python train.py --hidden_size=224 --vocab_size=2048 --bias="none" --tie_word_embeddings=false --parallel_block=false --init="normal" --init_std_up=0.0147 --beta1=0.9 --lr_head=0.00583 --warmup_steps=562 --batch_tokens=32768 --train_tokens=282000000 --max_steps=8606
MLP neurons of a small language model. Each row is named by its layer, matrix (up: input weights) and neuron, and shows model dimensions 0-127. Each number is 500 + 50 x the weight over its row's rms, rounded and kept within 0 to 999. Numbers have three digits each.
After each neuron's rows, "fires after" lists the tokens most often just before its 100 highest values on Wikipedia text that the model never trained on; "fires on" lists the tokens most often at its 100 highest values on Wikipedia text that the model never trained on. A number after a token or word is its count.

L7.up171:602501419516506478452420493466535517564587454451505529446519443457481502561524473466418492496603465451445456595546504460518509572475607589539471496503520513486572450493458431380442488553541454533469462407462444539427569431520441544507425476563475411508510522542520499545433544500514504558549494521474533475582426489495553511508408569469506508509553548460547482521504627475601499522534
fires after: "-" 36, " " 11, " b" 9, " B" 7, " app" 6
fires on: "e" 29, "1" 19, "i" 10, "0" 9, "w" 6, "h" 5

L3.up255:526462442454561488481555516579504502457526454417441569548501544453403564398463532505508423611534462525565452573576513507573474466555489515538558440478487531433451461567505541465460497556440591581484501476496509482470445536487401472581467525399551475462485524442612579515442521476482490474442574495536530493459417543539438463508460509530669461479554570514521475503454532535471524494482
fires after: "A" 15, " Mon" 11, "ri" 11, " e" 9, "rans" 5
fires on: "ast" 18, " =\n\n" 17, "t" 17, "or" 15, "nd" 12, "ir" 8

L3.up84:431474506495497539467401508487480533582519422443555500528474480432473534548527532519425463401463499378428447559557583532522422529573478481535505504463520519452512406561468546453507452527528522512526470503490456591505512569448487525569486521498535400420492481492469554484469580475461538412485542488499494574477543554487450481491464514484553493439489504464532505443462467428466492470523
fires after: " J" 17, " j" 13, " s" 12, " com" 10, "un" 8, " ex" 5
fires on: " ret" 15, "ett" 12, "mer" 10, "ud" 9, "ct" 8, "orn" 7

L13.up33:466461460498513485528516451456431560490504407578397521510426593438437496531495532534489471449492357451453476535552549571586405507561530526514497551545596433459472357514493510499500507580446542495462470521520508520564432489558510561486527412533502584422484441545567493519396524513569467470557555431526539475530566459445493529527499489566506512494475475350431501564553471477538491468510
fires after: " |" 16, "," 10, "-" 9, " and" 6, ":" 5, " R" 5
fires on: " M" 33, " N" 9, " K" 7, " G" 6, " O" 5

L3.up77:464531473413533506394556558453438467552540418512625623503496507506487518560504493518580418443501487527437546483458492455503501597458549527519574498445454557417561489459521553525526534445504533566534464524526540518433474477542545459551500534433597494495455519540554597545502517500557498463461547487450502560430400481487554475471613496488591546452534433454489438492490563510512463509456
fires after: " prov" 17, "le" 11, "e" 7, "re" 6, "qu" 6, "ele" 6
fires on: "ase" 16, "ction" 10, "el" 9, "ide" 8, " an" 8, "ided" 7

L5.up60:612435486395570502492509504489503425639433520414446482508514532484488474510477581482544536439539485399525490494520472490507461502566505622493501463483524491469504546529495500512555456490500543511585532466483530592417487539460474516411533530515525526506544476436570486547447570474487636478467485494426531510487468462541433444475510537467511632444417483534533549469451538471508509507585
fires after: " " 27, " the" 9, " I" 7, ".\n\n" 6, " G" 5, " $" 5
fires on: "1" 68, " National" 18, "ra" 13

L6.up439:486543543404484465465566502476450524538515471486499525502449454546455415453435585427548486505548454467463620555505505545478406505518465525532463532445512482458568484446449449481595507471657502533555490420573492434482493459539442497481525461501457547516441488498583511572467470510514526469497474510492549489538486510457478578462490462469489524515566370473523532401477460474538509578515
fires after: " " 31, " −" 14, " s" 12, " +" 11, " \"" 6
fires on: "1" 37, "0" 14, "2" 9, "H" 9

L6.up293:457444500479485552460524566461506517532432522490463541533432572510491463582525494528466489522434471511467553512599519537525486499559539411467467513535512501445539523464458429525566455566473508565472408392535522482457525501613501474442474469517525479443530577421570425458502432506559413557537533461368438585527525462472559521553437588508505495545458462546439583424547689529565574550487
fires after: " C" 29, " c" 17, " d" 11, " G" 7, "C" 5, " D" 4
fires on: "oc" 11, "op" 9, "on" 9, "ost" 8, "amp" 7, "all" 7

L7.up225:515535515467625586551469430460447517462428389526516449547435584568410508543531496478578489494565494547434507526558582436540513447514457538458522481454494465443413499476531527508465536445577482520450464488497469544418507497487482448519586429528487511551503472579523486515551479505458531550519511462490488598554455532499500502459450539522494554468458527487495541526550502438469561531574
fires after: "0" 18, "th" 9, "m" 9, "ent" 6, "4" 6, "u" 5
fires on: "0" 16, "ent" 10, " century" 7, "ury" 7, "s" 7, "ary" 5

L6.up192:558553606417532450435463575493483450495494469501450440528435450465505516629417477448528524414457438497506508409548442456551544503556462544505491457561502539476470446549526515495516377549479551603449519487474528484368462469540436479437464523517452433490463513454518402548579518454491535532586513431493581567585465361518517530517473536571571542457512400549485502486498450445513447471497
fires after: " Bl" 12, " bl" 11, " Sh" 10, " wh" 8, " bro" 8, "il" 7
fires on: "ue" 17, "ite" 12, "ort" 11, "ack" 10, " old" 9, "ad" 8

L3.up257:530521493599540448518510522516491477549541481513462564564508522467474528510437555461518474504572521493465570507554448421443403449486537526403507460515522578460443555510495536602434491555439542517485506562563543534425523447554473577533509520537454486561480504521463440467478504519481589463481505541487486406483477499396457561473424579491530526484572577503582513437410474537489562483482
fires after: " M" 32, " m" 25, "m" 7, " Med" 6, "M" 5, " Z" 5
fires on: "ad" 23, "ach" 19, "al" 16, "an" 13, "ast" 6, "ar" 6

L11.up281:566433516492462550526478544498559465615505437464438524522567439506450610560522498472556568529456457486574429473518514416558419576573476596479549496483506386474498411570488473527538434529524469511541537511545470552422594473486511517530508492491529482488569534505540494584429548570504465459570487482500430522568605584459416529451519533434473565492526603470483523405511544529578422553423
fires after: " J" 19, "\\" 9, " F" 7, " K" 6, " C" 6, " G" 5
fires on: "el" 22, "al" 19, "es" 7, " El" 6, "ers" 5

L5.up373:519585507517463588502448538507529540555493456465462493462526471532527549582494473542506563430387511502503568486545458517465494519435502497437405507520525451494527410445473433455448450532437574506465499479544481583450535502484483448499442432543535558578456482515604529536452515500458445462472618419495549628481480432554435559488460539450503504476495530512514537381491501501589497506615
fires after: " C" 24, " B" 14, " c" 8, " b" 8, " P" 7, " G" 6
fires on: "et" 20, "ard" 11, "op" 11, "in" 10, "ill" 8, "it" 7

L11.up377:493405547519536482526504533451555469495533466450480463502434574437501508528525564540652509492483469523524509539604534471587448522597448504534527434527488464471480519490474635523447449532542405567453443491559420504460495467472533471501535474497604601487480577482465512560431533447501566511553520487452590538489486629460483440522511471468536521452492448450518578395502465409512554528551
fires after: " ex" 23, " re" 14, "andidate" 8, "\n" 4, " Party" 4
fires on: "pl" 21, " |" 17, "cl" 8, "ve" 6, " stat" 5

L5.up180:450506513384554521516491511477506483468487422411483539548531413536517403464480451494573486519511420452511542486530460405492503557546512563549516497488502425403510513466568560471485501476468573593461491476608451584485510503551518487563557424517534501527431527512542571566479469529514582409510560532476561459513442425525435478469440516495507521471485470441542483490420499579485606566626
fires after: "u" 31, " Gu" 28, "i" 18
fires on: "z" 20, "ro" 19, "er" 18, "el" 8, "ild" 6, "an" 5

L5.up105:533563496534549606565518479613557526535500538483441640478459527488498473477538486563487457445532561516537587411536461448539424576488504463538540524495502519411450454566518471472448398571541487623507464400589538492448504535543412477526459464450572444398419521480454476500508585503526522492569548493457527456362537481560502495487549559532437452468471532450467506499499502443479582519550
fires after: "og" 15, "ag" 9, "c" 9, " K" 8, "ar" 6, "ater" 5
fires on: "n" 59, "av" 9, "are" 7, "ul" 7, "k" 4

L7.up212:434593520451483525519552467409384578523480498457466540378405501476528474486514473589508537552495466486498410550527621465541530534434530568588542586472610472462474448508499477433551456477501465474468443526539549508494404570475429580529474527488502538494524507484589437567517615534570547446527548434506584503519496454462447541454577551487466546588528512521429451506477541445479453515561
fires after: " as" 24, " s" 16, "k" 7, " R" 7, " sub" 6, "s" 5
fires on: " a" 16, "y" 15, "le" 10, "om" 9, " well" 9, "se" 8

L12.up84:510480599528503470513435553525408529578565463484514612488509530458485537448464559332525519484551524587607530458498538521635442448487467527444466462444481399488523480568463425520524500451573487498555501547514479535439541368484488560472441513414549542509504480536502468424474494485584508498493538577476469541525477448509503457501485552390577499464531486490517581514521522429540521466541
fires after: " |\n" 37, " the" 10, ")" 4
fires on: "|" 37, " Bl" 7, " m" 5, "or" 5, " |" 5

L6.up117:502510573438447584521425546476481573586552500493428502488386518523473539473559469447493593453433472468508547576529528353561491545510403542479558449564497469415469516543465574469510413432462492526541352499466488529539491504599505507528604512438592506484463426477524516517547491517524449491501533459531427551521417584562536426456521537494575563435479523419550463478494489490588503543459
fires after: " an" 24, " |" 19, " e" 9, " A" 7, " in" 6, " t" 4
fires on: "it" 28, " " 23, "mer" 11, "t" 7, "al" 6, "c" 4

L6.up342:475414528512598386470475524438451465492543497449490516555423500451435503564516505456539466524473511514458512511564496490422506545528483500498484478547589494465514433452499476401523463534501421560567442535481501536419531525530517486608559533552425472460451437495476394464478518502503527351559553467520496557471447528579400428442486529449557544436443455500447539478413454570422510619569
fires after: "i" 27, "em" 15, " Pl" 11, " pl" 8, " m" 6, "n" 5
fires on: "at" 34, "y" 33, "por" 10, "id" 8, "on" 5

L10.up104:484489566469555563589422534482416449556458425497431534499499446504477507514508541524519545520454521439528567469462448411427477596454493475591519419535573399513412510521514573468537438567561443552546471494565544522495449525556408474475468427510500464536474422416591497529506578478518464417493444387537503430477463463460461435510517522403503490440546482452528458472514543523565492505598
fires after: " T" 16, " F" 10, " Gu" 8, " J" 6, " t" 6, " f" 6
fires on: "er" 33, "ers" 15, "el" 11, "es" 5

L6.up396:468584509428558465478493585437520464559478515361450475500432425478472532610488517526536435382414448508490494437640479494448556572579510441506503449547555389478457484472483562479499444597501500480515577459523534510483521436549467563406524547487475591424521582490513471545452417531436437482568567383548521462532510421541405515455465506505547478501502453538450485495574503449529508596431
fires after: " Le" 18, " Sh" 11, " F" 8, " le" 8, " bl" 6, " g" 6
fires on: "ort" 22, "ock" 21, "all" 10, "g" 7, "ad" 5, "ave" 5

L6.up304:477456567546632553472408512580573445584558505380514490445501459379520474492486498364466534496407500483548519429487581534525445520524536459498480458504573521487479414532467523544463436480434439488464473530523495555462499474582417492473532526510466488382539568499578535521551472439587582462540509466490466435434567423477451543497440663511599610420524469440504538538472536510520561449567
fires after: "," 41, " the" 20, " c" 11, ")" 4
fires on: " l" 33, " with" 33, "oll" 14, "ro" 5, " |" 4

L5.up333:445391527377485434506477473468456452485526515462469531476494474494445430443412425438515431455406503488509513422460443482572507520500474516502570465397449512400399482469500536519493527455418510542546529555471544509459526478479463524561529523505586502468510444471571432547516536559542425360434538508446526486407508459525480548513582529530549500432458586533475513467417458440554546575580
fires after: "o" 17, "u" 15, " pro" 15, " She" 12, "e" 8, "a" 6
fires on: "du" 20, "el" 20, "f" 8, "z" 6

L3.up241:611472526555560447476527489513440438582537399485559587587417627500500414527570498462519541478432470492525586520540405509555470517544545557519508517516535547455574463497403445481446543548476536600453484520527531504453486521564452432546531508568476437527502522541498504529495650550488599485492467481504548489478409500479518462517452537528553599497560561571550521403441540498491427499424
fires after: " M" 26, " m" 15, "M" 11, "|" 5, "os" 4
fires on: " Ang" 13, " My" 12, "ur" 11, "ach" 11, " Minist" 9

L3.up360:509506513506463558445575643465492490533489524456496521477495508471418372507470465500449529473416425533421539431514498454456454479544422481557556425458564382454469531425445574566536457492549558483469520400471496463536527467557559551455517508444595494408420451490524502485484481502500489536449503431514531495484454404526497491504496554457549612545532525518406505477411482493476526623506
fires after: " R" 21, " e" 15, " st" 12, " r" 11, "ro" 8
fires on: "ail" 18, "op" 11, "om" 8, "ast" 8, "ver" 8, "il" 6

L5.up192:490422571362497493528607513482396393533433374440520542524472556502460449537523484415568525398435500583400540463456563485475558504465418534595484476463518436447494512505439499453500472517532585490527623430566552557461515536461468532482467508509540497511419499532502516483503426480520470444553554456537419534466489484469465480473525456484531463496526439497420505530431491518488510495525
fires after: "o" 21, " w" 20, "w" 11, "r" 11, "we" 6, "le" 4
fires on: "ight" 18, "et" 15, "are" 10, "ave" 9, "and" 7

L10.up112:519482536517533508512560453455478484546464391405484528528477423410492491502563541545532388463497468478485428554515585455568423514478520568456563491481410500439496555504464489503418419439478500580456459532527586477443490498479507565415569536529482495573506430544537447569459551518467556449498538542523537506568543545464508588385414488436541497431542539448552392524591463506476526472507
fires after: " that" 15, "s" 12, "\n" 9, "ing" 7, " which" 5, "4" 4
fires on: "-" 18, " he" 17, "he" 7, " she" 6, "che" 5, " they" 5

L11.up432:441526476436547529508469552527530538476593468354478545481477537431463435505452458480512462622519576451490559521579442572410580527501508558544517505552539515443541410560475496459558481463506493492540449424484481503542453505486394400590503402553487470486394511556639515568481482502483460489499558389481440516484483403484428467586423469398563478480521484451487508480466536556490493491528
fires after: " " 70, " S" 10, " L" 5, " s" 4
fires on: "2" 17, "6" 16, "at" 12, "0" 9, "7" 8, "5" 7

L6.up201:494517555436475493495514582493520494515580442418445438417467450487434509512455504457482568462467491451513601523498490532467488443644531561446579432518619518423521430553498521389591517472500539452405511586556538498430659507436402491539529561532447476485522450577574463506500502540517573466588537476462564457500479406581507493419420556447505543560451422509508501559475455544514447561529
fires after: " I" 37, " M" 23, " U" 16, " Y" 6, " J" 4
fires on: "g" 13, "ac" 12, "r" 10, "ak" 8, "ll" 8